config.toml
d_model = 512
n_kv_head = 8
head_dim = 64
norm_eps = 1e-05
attn_scale = 0.125
parallel_block = false
lr = 0.000869
beta2 = 0.99
decay_shape = "linear"
MLP neurons of a small language model. Each row is named by its layer, matrix (gate and up: input weights; down: output weights) and neuron, and shows model dimensions 32-287. Each number is 500 + 40 x the weight over its row's rms, rounded and kept within 0 to 999. Numbers have three digits each. A neuron's up and down rows have the sign that makes its largest values positive.
After each neuron's rows, "fires in" lists the words (lower case) most often at its 100 highest values on Wikipedia text that the model never trained on.

L5.gate1512:513471510488447495452547456470464549514546517549537525531491522521432504436481577455513564461481512550451477498474425520462538509519483460556498509542441526465440440541549555526536512509527482475506441508488572467467475421496521473466496501520575587466515541461470480541446524501485497621438471538475523456543510485485482539479552515473539498518518507450459494462500490434499522484505578510498532618511474510473505489424529493561464494543486535491456466519515480489568511513465474568459490449485486491479467517575489422562533442506516510434436548484470540474540536556468477480512451448488493501463593503497515550529457426524388576499569471470548447472445499563488451474487519509455502483524477497551436434505476565433540523571431436498465442498547522519475524488490524
L5.up1512:514425463482413474465517539499503501456503485525556463519465468525485523587553471560455542476524477473482485507534503510495482425514451469498533487498469491574537449504597483501522530447456482452528414454500476460453474448491565475457526394533477560479459407484402506447505518565537458561401510460526481529556489588451514439497527428521485532550474455464514481462494464522546530480496449557475560548565502489522433509507481495549455563555448513527459501522527510522439519514509427498527447490526469586456518536506529487561461481462493513489507492469522463460482543513442520529501523467473491511541475503514523515534505541551456440471485547536527465466493560560476464499485440536491537469449393463462465544489544452550501474491434445540524493525551489438470457502515465
L5.down1512:527525516515527471475536534538484425441524497504470503488511498447538463529485427507499465472557486500557585506483555468512528509501538495493473545502430523552574526530477485545480516479525465515433511466487490547504475508510483517492576537491450404457566463576443589454519477506574506505485468479551477566445538516484481517508451469516482503483475464490509489547506489548519493526485492563536538451450502541483497496567475520451448517509470459462515514408497521505383541466506446516580529495527499431556521538475537518498470553407527471516527545541486505513452453549530492496426500504440422439550519554432472483523506497459525450521444509500541572470465503442492533504487456518496400560526533559433484528564515479499370513483451559528503445493496489477519469486508488
fires in: "west", "east", "schoutedeni", "english", "orthography"

L5.gate1789:548469503508477511547439515503472565550538504473530536475544520485586518481568549531475517504559506509482391496473531552521491493478514460487529446455451440481498471440483472555512487532524490509547498471566512523525464480542519511543493480529585516509498496453523448525513495462439547504504519503564477450476448542484494458498537506551511381528568512461504535447424523425525546599447526552537515498458522486507552460432481500448521556487451495546464486515452436448557533482576473501474525527442487461468513512517478517484568487469467447518515585497462543517524416513532407517445528511493477512465439568502485521452510487462573515516528513550556512505533578559528489496488490486528563496569497523531510512496462523517475472524444579490517475488506522497500457461418472
L5.up1789:518456535525494460540552490484482485464467500450496527510506520487504492491477426525499529491414492552597496443497489566513481564498500528438544465465524564500483513442468465508544467512473475510514515514487530534495489499557466439489545500511555454542525543529441508478458488508484508478557417462493532483481510532462490579547560488505572433505485535453445466539519497515561528467529532510502498425474529464598498533447566448503491450446539528562496548435485517478556561504423538487550467434476554495515413466458465491554460513549482479532524465555525494519554494575471556539517512502508473438469527500478497433557504509490456561508546462430492519517533493517462547447440560502496439559535419437501514499451488457480505485457494463484513518543441523460566442510507487
L5.down1789:524395519518555493515505443477485528499518516474535539508532572456594489526486453520537520497495546560527469556493480500507479445435453443542580509524543452514437458517483521506499546528548510528505503546554519466509483536519474523490455521480510487506529490546537472478559519531481487438469506522503466409495424545464422527513506514454568504581526507521503564484442489488523478538451521564485525487461430544478427404496501526479464530484470546460451416544556471524463530497526461532509460436436471478537457548397494476544471556479438473490481560575462512483532426510465467391527525527501519523528471550529484508481524506535465537515560441514550503478565570472500499497469497499467510630503489453517522570499446474548491494536474539488502430500470575443513416461496467
fires in: "in", "continues", "through"

L7.gate1806:500514504452439465496514501470526507476469455480493505436534537495438497436466535471571502517544480509454559505460453451539500518498541419431502434544443520434525472479520489454520480524579515511568513495451544492433438493425431552449535505435492478423460508488522530533490475581510498472485440495538536521486525439547435528524490506484449474515478484499473432545511492458496551515532474469468523417477521542491498487531484499451468509528545444589494424524492511448419455487503547507512549451542453501550453594497452546554453489480479492500499472464487441529497442477586473381470511530467522449432482611474480532478396447461502562475513563425524526483490493457559436513579466529477532518531586564570541465456484464476527430548442531481404520564579477469470486438538479
L7.up1806:458549536584497471440508450518547502440529495475557532558450469485565590517476550504578451514517494473503522429524514515549455483434528507552489504486531478519508439429482480495488497523521470566484523480565494435507529568505556511500463475462514505525527524493501492544469488494513523458503475385557539499535449420497539464500531457501520543580455538520500538423494542492451567495443488451509497469436499494518473488568491513467463457473521506556485503537418470551511484552537527479578480482484509494524527542509510499540527489513522487472405462548483481533496379442571546483573512493492510525500486547483487533509510545433559564480515451457464503487466501459574567512556535490521461461501528418536559525449528567453510511507554529523490504454478426539510509447515493
L7.down1806:496473500558413562524471470511506504428508423450482542493521496513486487461507506537511428520485474500459481518512484490499479478499496522489504460512454558442511483482596500473543548519509463557475467460530455512492490492500520470553499511532471504446513418432528458485551480489511474481451475474481569510496524528490495479524461516400457448469564490480549519509549460484453495559495523471469430493427540512511398495569471508454602476513491512539494502521500457551490474554526526439514559473471527467512492552488510488485443514458479392526525379531540520532508465520477520453592509506506542501484549491518445542497486478541482535435566514496529464462497474404566521482528502534498526476505539515542522473486561429456521494505515581496570527552644486536476544443506477
fires in: "as", "1", "0", "was"

L7.gate221:520541482541501521464519456502521563500543472490514509518551529469485473475505499455466517537518538446483489518508409439521484531542470453516487486443538452528474494479531479573564502557503563511422519485487522535463495433550467490491471486496484483469405457491517526499508535498517434540525503529541502552460424553414412472475517505521503462490478522498515441487539566503548522542544507483488427462469434483520532437529442463515417569490521551450541500540469548511511517494515514552519464549489500543536512483426485459509517448472515517481529558472525534471438408517478500513500525452448529541488584578506448527443476435531516464523407467473562544399533465508538466409592492475452496496482536487546474466525432485491476487536498517475483474536536528543453517461500456
L7.up221:503511534516398525503514568533526442419561504463464498518532469487467549532587449482489458447496515485522455490469433526468454502524507457520485439521484499472542396495530510430531521508496453455497519499537483394571548450495529531516500534501494537500473550502537487490555475549584491534502488478462517472497536575449513548412542477617504486516421478528507525526551475432558469521507515510486560471524483499521485484581556469456453514531508542422489479566528520533498436435518488446473513577590465531486464561482549458487496487491545487484521469472504513486467478472455532475487467438483504551466568501430513472537546493516441461496470522492524558435400499456513526500443452548437463538500634459482502491440506501556475418527463527545456530454526496591450539521483497
L7.down221:511465495547500534474465520516474515441506495453529487508435483485514473521543518525515462501498532561424475506444569548447522481517474512490531485496462505466488532490493474447494514504508363510515483516515560500477455559450529516548512526450513541513456465499530546423509518491538513511554443509529485540507500549490536453461541424535532485460478483498427556468487494421465507510496393505509505563513468509558420532543520499480464537492517494514465493505526470458502458453575446458513558565483505485462466491510477491460520566484531479505499473545447496500493536537494510527436467523484501470560525541504452449477422514429493472491512481485527485483502510531538543568474497518460440534521528543466482535472452461482494414388454527467465485498540479519475543513543506
fires in: "south", "east", "west", "north", "rear", "university"

L7.gate1890:539487448506491557453556497455592486528519493497462541427456482489513485523508533466447538465507497471513492504469398522472507470512504516463459558482535508448507556514510460468485493580488466542481480509453431512463507602567541507563610542484473505531501500543542515495487533578503471444558475489508517551488594545589379504485407546535522483517444494467473569482509487492476530500519540446590504600510494447532504505470460503530547510489507418493484492511564490436532499520533503446418503532564496535558499537453452530458541434526542442504435521521485519503539462488528495441426514457467527514485492549464591519468471444485522507499533502480494481441441509455538497468522450502555482422517502469442510554499450466495409500535541495520499490491489506511477483458506456
L7.up1890:462535470535486488510439483431511608561472516490472515538513546570550516524499511434497482516459461537540478531451534528518464462465523523455436464425451456550496478510433549529498440491492505537448452538460495535480522532512430502497419567519491460473560454503502527456428510522511434496457386500491472435497535498528483503441478484440502466431513472597519446475479556473509476511449512460556532527505468511480556530458499524498457564472544474539516459423569450499449548465489496420433510435535547428448538545525497467479528501482423540525535455498491437569568555468494435469474508471550517540507534518510499542434498556594496414465506503495443482487531486532445548536503461487544546548522517535476517405482486433511551488533475547510456488546522537471490525521501436
L7.down1890:480485484552461520509508499468481508512428493461483507519514503466572453464509554480398590556518491483461508511466465548464476523549550530482488506515584512500522457489500473510516508483432486507498503492502515508535464521514479483467536528520476544500470517584581494441483525553528425483496477486523550545512501532497426544427450527539524459493416517508444450440500475397488458456527483450556493500438526454558473485483429509543498501489485497496469521456542512406512458522522468431502496499494527493496511538471517477511537489525514500529507541441519560534546447485478515515548480517441462494511470621487549512515490506519536559493513496447569443437501505476452515416538457474541440442494556459513508514413482393489470514537505519512500548537528509502478441525490469
fires in: "of", "and", "on", "social", "for", "economic"

L5.gate2012:463581458448548494523430502515524529498470504484657583530466454491447522517526502476441537534494504497437475543475506502499548545510525540525494593563492412486463523518534430458502480453571520505502462444553481487493461486506541466535510457521446556470401512495529438493513448526483532546506523471529504389511506481528520543482517498440575557464544531442465514466438537518500587534402515512536459497548530493499541456466479474491488493507438584517533495593515537466482497475558527470505553495486540488489515477537495491456505456532538460557527471460476584539543538543571533462507528487508442548437601498470473507517567456499492491493501431560506543456553468500561500479527494503489472504551511511549498526527506569513540567545546607476513497519406565482518472528489492
L5.up2012:528526520469455401533486549528457440501530583474510518590501488455480518506486466504441601519556526465497540520513441502434457536436506528449517469475460520459491445446488508518581523497558497481580527473496547440509552457497415531509445478510528486462424393544527523504515512478547472529526492440493457407550551496451478502493461488539447524530542496565464506452527458530532436453472406502427497566569482495478468522520526554488541476519610554503427540487491566512432497461477462475585506487534490498528500473501516507506442427484486487497504472493495453591515492463518503509475545424520523554506585471576474523547417501489438449484510575472483516430504483534523460530553482474481506551457523545463468482496520538511422481493499546423506454501479487482498510510464531
L5.down2012:544525500530520452520507542485491516505452509468544549455493496462494489490435446538478559502574535518484533469521511464518521554475426523444535467501554492488498471520512449482515488529471529565526479489559479453592448483495414482515452544501571512543513460539547539523425609477542578441498576463470483479508520448503520484484517560519585544548533481506467482492511543519515410485540497446499461517504445538478519513485646570512564530513494447464461537517511561444500545478505502472567513506491530456501459467526498415537490485513493540507522453532472484505499543497523489490482473431436573605550483461530471482498509502526465446526525459457393499467507503496456514509506534462516547548510474493409440449480520551594425523490505508382475489469529463507587532550476493
fires in: "united", "january", "north", "british", "south"

L7.gate1336:517570501556513527477440544464498591529507540454456486433480487536515532444576534531544535495476501481533547554459428519535497561475510467496475459524581457526491482510523491507540441565522522549498543495535461406544416544483477490475426507519521547512534469428555549452519518517485479491528525441567442520514451551451541546474493463463481521523429454449568437493438416479540526551539491573526476584450459584549488519489519517426488508459466473465502569574426511522531526489499548511586532476509541459480521482549509483483465509503507452486485490538438497484514491556435514500556442441570495488526553483426488523422487543488464544547534498495510523506527594475529487512494507565536584508488497521478445499521527482535526459518496504517505564462513517514530491431514459
L7.up1336:447551554451532560493462500464442491474512512469538484473476506462547505462546457494439532550515559579499490485466493578453468535517514582470525394516521456457597494464596489519476501505547495470529549517448449514525492553560515470485563495479528500478523464519526523535551560523523452498534539492526466489486519476486473461445536562570498497518508506447439469528501509567454536462542469467574607477405532494577582495479478482456575539449539589536487524504528512537502567408539540528443536427471478494456481502491490463512502531469435525559499442502458512513548481459507477497424524507445528513490556502566572524555492533471493492554448541486574503521530479519567528481535500512506527514558460475510490495535540498498506525509485526505558466468525498499501521504477458
L7.down1336:557511483492532513513495529482534560559473524504501440534448428526460548460426525514515446549456452484483530535524416539527483567493481440565475494595503504529434523496511504527495487560470454530624598458584496447464432480462528500458452525492481461506465529501505493462550454546488459500451533498523462554447472548518563521515545521481499543606450526514561526481452493480487501513512508531532514529478446420509523432537513541528495535531484491504478503594486427494477385565501531508522458481505458499524493504457503455488553450450457442504488573499456507460525497513453471532548510463455544468565480485455457464411526437626465461504488459426552519416538509460562528489429600516486578478434510535502454508442471522488542498488521470528524568469480552463424482486502526
fires in: "in", "stadium"

L5.gate1850:533550499583544477535497524484526497540475535457537537538512521505510445515512479521562450506542474448557512483573479502480525481461552512445428441520537517503588481448477500533458521528496541516478475531511521549428467549482559475531493514460514500538465496479446452425444439471456508442623507534514473452492456444566500430556536488512541539480576520455438431456514543528432486477537421464530519534515555519394496465504479476506396527489508490506541518530505509433499501420591512515439493489509479448448502467431438565547512513471412489472486527515446572511466451457552517465414478487559479478444542542507504468462457504484484535476462526415469472522498452540505495506481534469523543545501553491555466449408529534453529553510563561432505485505508512538478565523523503
L5.up1850:441558413573540470572517467524487490519497543527495461491520520532494453471406524566514571533496504470491581579464506457514589458554571487404508506558516550564567471478566486548527605478514555558542467485534454466454496526534474531488516505498581510502505435508528521508508395489481541507526466503484421471558507475464485506503485504426499527475527608448483395454478481478501477419488474496498535539548465485454503555506470531521426497500521479588492435499528539519480497512530463525570516491520455476474445528503488516497504545471496486443559466473511460467457471487516538479449504459432502553454485515537463484496472494450478532544467500504467450520442490501456498504464497531501495476382532435464435483521446473476478526493497495402525560560508529549546565509570518
L5.down1850:491493479538453527503496476525524459495480472461483543490527528484516434461470495435374490551448501590500455511438457455566529495538449477438522459504470455519454450538496474442529499524469425508479471494539497488524450462449486477488568494537478559571562449524481526531510522547535494490498479540490462559491509503448478561526431459521511479493454572461492487501528557414463545536520498531467500451493420493586461452528493522458570473471499499542487552526547490513513474535497516543518461566523529524477500498514517486504442479461613491520463527487502502515458465457473480475560504479425481440519496501462423487538509575533465499531539490522497561490499514502512491531496473498576490538456457474492479469534468512533490541481522508549496519521487499536547489450520576
fires in: "m", "cm"

L7.gate1215:520504506542551487531467457524490573531542461449469532524491541522482541422533554409504516541472439508496460489563423495447510521513508532499459438549528509576484568475488499511469532475460481529526505531456527500469486538544484502419512547404427452433450445469448438532518462569455500497519476496590512557489468537553463488520466494522511554527458547439497501511460523493477528501500476514572548501537478509558508472515488492460502556482480507570571502476514521461440530411481582510477497563480487520508523539472461488607480462438505432547499466558559507552492482455514457479479469465521577452520551554521454450494536487461561527516459438475565489554520411541520529470520436407501476504593539479526504508509524531532488489559545487583447526441538450453470506507533547
L7.up1215:460577443488545510489535550456480583501456442465533447503521531421423472447561461499584513459534523496523508532469457436480416477421540547481504543434482463534549511475475561549519465527492547539515547500425484550514525569492556483519521435489548527539544515444487519510450520514488474468548512442500527515522454419467561455439509453480562545558483570456475473474520508476514505503567503483538467459528492463526575494537464529521525494437461551521513426413527498483534529516509495531580448488485537533443514562522477457487559529408539441431457474497444558466487565495499458486437526521542505474519470526567541548500514502527584495514531465537432527464496446504490475413397490543505474494519494531532517465518517496422513531539443529496520442502464497484529487429574546
L7.down1215:524443514460506511516553483477475606498468496486499511518533509518480476418432495440480523494471460551539502506460472477446505552470468506516445469495442476518556504502476434493500492514459522438511536486503513505495549518557475460524480491444440468515488552491595447483543453548590504471532517472557532504561477505533491439461445533473549515531450483469464473530581533506468523444482473487465543473528485486527479460525455471545491500456492532476503463558511443574392513501511509537447429556479454617449542454519493453446500495526464477577503454520527500540455533496521462543483477435497500510543511561563403544469570585525562537436506462534533503505522470490483490397480511456513478544516546492505452547423508494569436482512465536533482574544507493415455441490532555
fires in: "in", "on", "from", "of", "the", "ccp"

L7.gate1636:474590532521469474483523450525528526530543550461504449448470483514528476466535441504541529492550450487456541510612543451521482531489448561483478492512511567537515495535504470470522507535451420503499505517514434458482503450397475534461492415495511472491491554477567467508431471515535506429450488520514567542455479483501485551492535536485523482486508554488539516488558499448537489502496449558523506528456551492563454507421461568472496449467487497559475485529450522415551492504464579451555462544506572504522460506536494440493516494517454471534450484537521496490425479476486524498469473499377527508497479519472472507513451575543525460498561488464544499427547470447498520472529504484508471451548485447572504480485506479502500441534547593551548506513517469616452530478610518
L7.up1636:511560517496520394485509495546486494486489513478469458517493526398501485475457520538545446554522505450580470466537473559524442507421460474489489473456455544481536538493473533453495441475586509536485517488411513525472464527525487524464456491482546523478437551452484457436467428562515583569530488526478419492471506512514457500538557462421506489588502503446564488432562549544459474487486494538515478504458505469511517485591478533465519499508462505497519488461460486545525481569459447520500549521509497508494541532505397466539561556475438540508541457430458400525538461502564543512491480514502497557486462563526511533447522530465484531531506513450508458536478508523523561554552491521489526415525500467540541586514474560498440518491475417475523616521446542491540548469489468
L7.down1636:458524504550462506536538560475508503459533486393462481507492448471445501400545481477440490506478479425451556485577434401494436459527500433538501539492479576572522458493548408525551510539521424496545479485512428526492481458381556503454565417506495428497464491509565573488482434435465518505404509467515556521509425484551519546490442537491430397533435493498547482548507463443540466514514421460522590444499526485533503469458556465480586433456466488564433414542489511456490473507495576466483502505490536496516518495471463498499467449445513521487526442521505528517402493545469530495548521525515567524503567515534510578482439541529553537488533547514452483458392508437495540440460493482477463477498567429481474460476531543551463479530612539508527524479521509548410559516556525
fires in: "was", "as"

L5.gate519:532483507521508594509471559428515545499462481518460522483497500453538509505521559458582501500516472547552461481540499478459484518461484536466443417493450507441449538465506480463536465481546464532536493517507543612488414474502535423483506516509486488469552557511482509498492555499580457514524475443538457540514495472579492476520558545475547465582517494513438546531537444547542481549547526549483552418526530495562568505513474525416481565517471466536489477493553514477538482474511535436452520471531489458532439482459556513466519489492489464541513479550545524487594467450517501469496500509493467490516453512511523523403517504520493504562532504495545482479542493476438486490474450365438549520513506505548577549461423539499474481473472545558491396516598563470506426548537462
L5.up519:536552506516516474606548552480508441495485489451445473492482485425432530532519505420519451573505483453502435570501495515569462600484545526481512482540514548529522514601533454474493483502511518519495543519494526462482509417556431464560427451474466536430474470463445436511540421554515502465572489569449477526553472439465462472495526483495523490479555526493536527495490470473591545522453523560530506493425580583542469507522503514517512469407471502503494499412491468557492569433521599516531486512504568474581527438512473535527545498495488432533511529485518504424544493473489514524492605502477482489490452436481583476500549489549516554529536515510525514519509502518501538522507503520410481482556487498521463497498561441500444483540482477527503595498504527513521532487491473
L5.down519:517489536548488500465452533490447516514499477490543539529468483503514486547493502464531525480607559536539497481501390494464470492457528505476472473489530475467466436487460452500482497506467503552547509506570506498507421511504495516502522498478529465493536579540536485502581519497534557444430456536535515463505518496574514520539519486471529560610505502527439500560564486544463440492507516507458519478477448423520549473495604519473455573499533522490490468494566516526546449497518461475485460489433461456531441475409574493450512532500502452542560406507541554556574478531502480472513451508514520522474488528508432591498507470429498473581505506494516490430488502495458510489471482518524541648490452372502547537508483490537504487452515558521475413474557501443498472500529447
fires in: "in"

L5.gate1620:572501547447493554525465508556610497552479484507528513455529529468506494514484534491549491466526548478485493498518492514459448490475527506459499469455574476508504477517418498527440480515518544518483497533543526560479500480460443546508472451516470460364407451414478476428445512478478415419508573556559481494422462480538517474471543556530532524485511566395465493485505543504486604524497508540464532484587508482516526473512464485510470493460502509572510531450502520558508489442477534422399553487511553493472477492458470505486522528504521547469486570469446501508545507479423520511499511529567545538508501495442486541509505522409503597547537515517490516457480512507546502514457518477542517522459444504506507469458455479491551550543496542443459463460511518522381535504517429
L5.up1620:445403589482537455516516541602558518471500447501451455496513588472524472517492503487426440536475485502461462558529538491494439456524502538478538515470533529488468519514412497528457487458461533476441499531503522535541476511518478493508470488507509493446477445457470475481473505511504456424459512573520498516518458463493558444502481509578460535470453574454574461546468539490528498496506550558560491473484486441460534480573490511421492504470464548497512548460466541481504549450493478486528571574465495533444523462543549467514430527528498501405486505495454477439504510513462481463507508510524548478554453514491443558525520464433490561459449532483524577522503523411440490480393510557446504448479459482472510422474480517493453506535537510495502486492489523562549556413590430
L5.down1620:508456542525521475526523554514473491507542489479562481541468587495529568498458435406434478464488517501562499577430537485492471463524549529519537490515477480472461568483493507562506491516462452494452510478523528489541472509429549509503523475504526548551497394528494515502515509478492527444501463506522485533596452423507554592525483489537470551415481574484574487434560514465505502458526535504582470422424508448447499453597476550461557594512520509526529460444499508449459515485511497474499458524409472531494481522554595541515514520510463517529495503461497448491425480482540491559462502498500574512507473561574433523486551526492417516450427480552525553511476548473457499503419531499482492489513554435532520462478443553526406557534562478507523514490469481597534536445472513
fires in: "cm", "m", "in", "ft", "mm", "ht"

L5.gate491:464556562484459441530522538431487505516518477504457462535567498532448434549490524507573464511490496502535476533529498493551455545486536568442437491529518476499464483520496490530526502517431456595520536561514525476485459465568531540489501490544506520434462574516520489530538529466431514508506464502522497488471442514516432493465489591601534539491552498399493496456505479470478510507530394562547499506567466519509543462477501542500439460483488453499451481513492514520453538474471542463399526547459484491485505505524509474485569473505499403485529536528377542549492464482520434497490510519523510506507568623491573543490549421490506474523491480450523497485579467528531523483494493482445499595567505529502500466444470469498479526530497518493497527497544572510488532431546480
L5.up491:468519528475535497493491540481498567524506496476480540477547508522637589488476494444512514532479507561435463475479456535528480503477544467531507475449452482554536473467415497401455489539450467426478477507533496556460424480427513454459491524489467508567485522519467491482548467547571593554508452483500544603493483521511539494491517530411534541549468522521454488460448486547443490489464473399545574516463544498522485490555511507465438503509573497563476587477459488499473478457548540539505534490510518546438325533593514512551519559478446469457539586453508502461488477511504480416484580516532494506504540476556541503536462432490548520487488479563490494507584402525497553473526493480497491496511498509507485545447555535472567488462499454497426507467436471419452419533473490
L5.down491:493513471461467487548477466508466529528505503517550449458526530498546501458448511440495523508508457540510445492569412461467435511540547497456486505550503424516503514463432496453495493541483563472564480509501493490500537495520552522518569470455490521491513464469452499490551437505542557539449455447558504506506456489528552450492540503492486495546414525493500489539523486502465536463473471563520573560417496431501484389475518464463464507485511508536513490507429479477486554475562498532481433509522512516540494478450495501496516469500511422477523503550542492506507489513492450470528434512538462549494498502504438568545497507508519508512481494509564507529516517481522532474501475490467441588519463560500502525484427480531514515393403449519448552480453563420548447579546481
fires in: "in", "from", "for", "by", "within"

L5.gate362:478519590473476499533601522505528516549557493475516497604499462514505501477435429448522505521500501469502515543507463576531467512511542550550511469455468438432463510439462440524500483498482437507557559447490445460442491486471480458516510564562475451452482527460493449462538523475560457507478539567549531475485542512494602440563471517477539497519522487523397482428546480532482556518506517515477483556475565508507559451407562476486468500536527463514520537532469462517488499510435510457492535523478438497486498511515418479532554547485452509481507510542475511557489457531547414485464418491533440457483509553466519560513500494470552449504549495502477492542527473466507516527485480441450459488555556497544523505502469478541510497511440512515537484513420537525528494505590537
L5.up362:501517512529511536468488396462513445514433570471550478462492459492492488521490446492490512505465578482538479536436506471475502534468494542547588511509480574578554426464443485445523588487430463551478494504486569552455496496568451454454529445527440468441449507513494464507459476531502475476499500490511488588483397439460448508535408533496525514547551576467451524508468497478490563582610497479502479521489559448471464469474463537571527428453482443573473528547482502482473532545504432501468441452501460524476529462479501475556502508532443482546433451503479501531537548501529558458501494458553515540419499499479535486487484433481539468508486471483485459500515417478492453493451582529539384502453492529531472548565542521437428517492417517557427560497501566581493467449466487
L5.down362:499452479519534465572515458562477481539532505484547461530503502446508480423392560522454546540503555542509517482497530559457468489450447556554588425529526495575514536549453458462519492496489483463462478450562555434445504518453505528492547441507469493542479524537495481481500512526527527485374536517533502443526570478485524496520465502482489537475448487518515504529457498501514461490451553462504476515442486461427474493443515512491525553516527490465501526500552499504487570492487515491473498581436512486534475506493532508519457564527532456469480442537484471511475503437483511504466428437498491526412528539462512492543491530516579513434586468507470418538527498563436505419563458516396432505493543474505514525464540469527474516660423548553427546423509442541474495489487465
fires in: "in", "of", "into", "to", "entered", "at"

L7.gate769:473480476505459497527542547512501510506397524522541604441530493484505552484557519555523472545497488535509511501496461497523440520530515458480541415503388562488501457475529492439482460564499506515506514442484551505552390421526488552504462544476505558485490434474485555482474542539481459493535525463567462445467510464490543459498561497458525495514460485505470479544475514471519513558555461515527534469460494573444524602552474510497492524471531443542475580497545490531521552511511547464476545484474419430556540517505462499510553519456547511447532500510496527463488476512541531497530546426488546417497483498487479483517497468422437507545537490531487492478532503557579483533503521479473507513555533520493454475471433456490424478574528510476519445536471506538443458547525508
L7.up769:501517497548452528549494470457413489578492556474532468503522430455528473508459455501436530514505549540502487532433547442486543530452470497466441499530549546476401515520535446542500542531518459535470469513511537522439462479529478473473494484452575514547515427427464426478539509571503549474493445497524466511477493517490520505497495539480595481532511564488455540519517531523523465537569478505486490484459448455552511556525486472444585488434506482563537489462531421546516510521559517516570603519435487500486586477473505498455577465492502463534546459516500540519502521483527558501523499447465479493539493498564493460496547551513517515491542485516518578459516479509565499493490458475508531490466523630549515500500475424481483582478468492462487485456589485435544462538482551
L7.down769:481570496550523509473539488401409500470525597471577508492537492517496450539547513474458519463536595496438511534467438499596512503430495509563515527526527484476428514531500478519500502499570484523533486491583484494439434562417515500472435537522555526498538447495535481504504467499505569555482448466583469475515470534445516488451505516426491571510492519488524550465535509467460516510534471494450514413450508422543525424459482437516537533484527506530442448437501497510573419534503510490498639509485509492467466496481484466449454494504476528512519456530437533501467501467504473431495497505492558539536459589526432498481483499499471530506548539502553474503510552533506501475453463514530465609446550545540495562522502414482526570528436460467393486465576505442555482494461538
fires in: "in", "2", "1", "3"

L5.gate1390:453534471483480425484532482488518550472496506436498516540477424503462419424440489419567478502531518541456534467490418592486487551472490541526504448517482530464480526578490435520513475500468530530482458501488557533466447479483487549405529498514467435496484537403454434530514494491572502450551483546547566387491468508610466364504525468471565507489538491473406479500538554506515578547458484539486528462478522560514485510480482445481496508416505543496530511463505414438565490488470527532467491524510498541479587566510463523534570533510446488488552511548482553565538422525514453542482539510532510516509548579428525506453457498497518445503544463497467570404472534463512506545503586503438516541581472611477518501443476504542419522552515491501494466504550515533542546414521470
L5.up1390:587525547519383413544486557535519518470509495446523546509523534486477473421433479434569513552490486525487502477414456523486482532533535576516535539543483554521454498600482507470445442535463495545511502494507492508520567453461495579442472459531561515535532519490567397521457478499584473471525473524551463425462485499520533492511469474423422501549505500519423508512554533446544507529437459464434502481448504453509470510552489471498484588444567491496497466481452466419464456559568423498485471420506540570500457509525424531582554491443449502523532504527466508553494461501507487481553489499543564424569463534481566478479507542532520453505520488516486505477443491477484490517535523488482543463596510534549512482436465530503488471456509572549522490505551538468494491415542492
L5.down1390:595539497545463515495551473528498494516539573438561481512561464488509512505457538534464542467494486541531501541425490508432508475540552517529517487529523465515480513556494502492551512475437495528493516513528486510526476467543514543440517488541498481543509485515530436514524485484517464479456469467544444475532498526542441462569429526551462538506463477497535612476543467517447489552449558471470474499461388439529498444482591502571492588467526531485454498442445528538485479568543470456445507474508488491489504466448491482598505516489457490475450524548521507498460511435469483470527467499513510472461482500541492564515512595425507517462474452522475478431496534542473437406470519512475489485502577514532468548442419506543484536521472521568516552428493489460452378505539525
fires in: "in", "of", "to", "on", "without"

L7.gate901:502510436509436568498534508450557548523461518457503558402496468480525477463526526465505569418519539498535476514458507538495566503511533511527462441446528494536613525498449474472490465504486492492536478534486469490454452476510575465470481539420483540551552499507422446456537503513516461481507554561485511525500468527524569491462474440432596533561525512503511595453460516483475513502520529499522518523432527483516526555520556476497541546554507491511513487470488551514563487514483434417481504502544487546477551489519472488504571522448412441471416444563508547621469518483543440478545498479541497495500555554508538500557530532471470573574538525605512498550534526541498505497489541473406458572470542529596440557477487464437543488489482536494518457516517467458505369469508497
L7.up901:491482495496494462520464491532488534495560500508536502564444493457488506476422493489431454596498557481465445475484518552531482494484528508494590498462467521434467474489541467471509569540440525516489490493532502483494498464562487498558586569494503499449456500528504435518490489524498463421490477474467452437484471488535498441510503441516478494562506489438415483476476525498513469533575520536440486482447538517542547432505576466520567540409410506526437527439481520449531489494531498430462495526470480516454498547511491475456513503600497483462500582423521565467482478488538456462457520537496496481474486575504474466467511486456556522479440472509564477453601512470524477539483561490500465434548449538529533480535402485512520508515551451439453489473500526491535416408499493
L7.down901:495500483475519538484538508468448540464514474423535525460423498525536487508504445521470534463538452554466515502441474483455456514411564524563507402535465456455554435528485450551566533553515504511572475566501564480521417458453519466509512530446485542583520499471499450512541533527513520497495527417507478483475514494474492492423521480506538555576387459543471536445462560522474425490472456523511508492456593462516506489509510496580456530500534527475467489517471467481436501516538522460482459526494438531566476474470471515533554465505493417485520468537536498545547502416578481485535453540502408508498484522506442542550518528470507579492442514555527522525566527506538498453415415526457432610557488566532482547473459393539489461484498479452546490490491555460460447494503446
fires in: "in"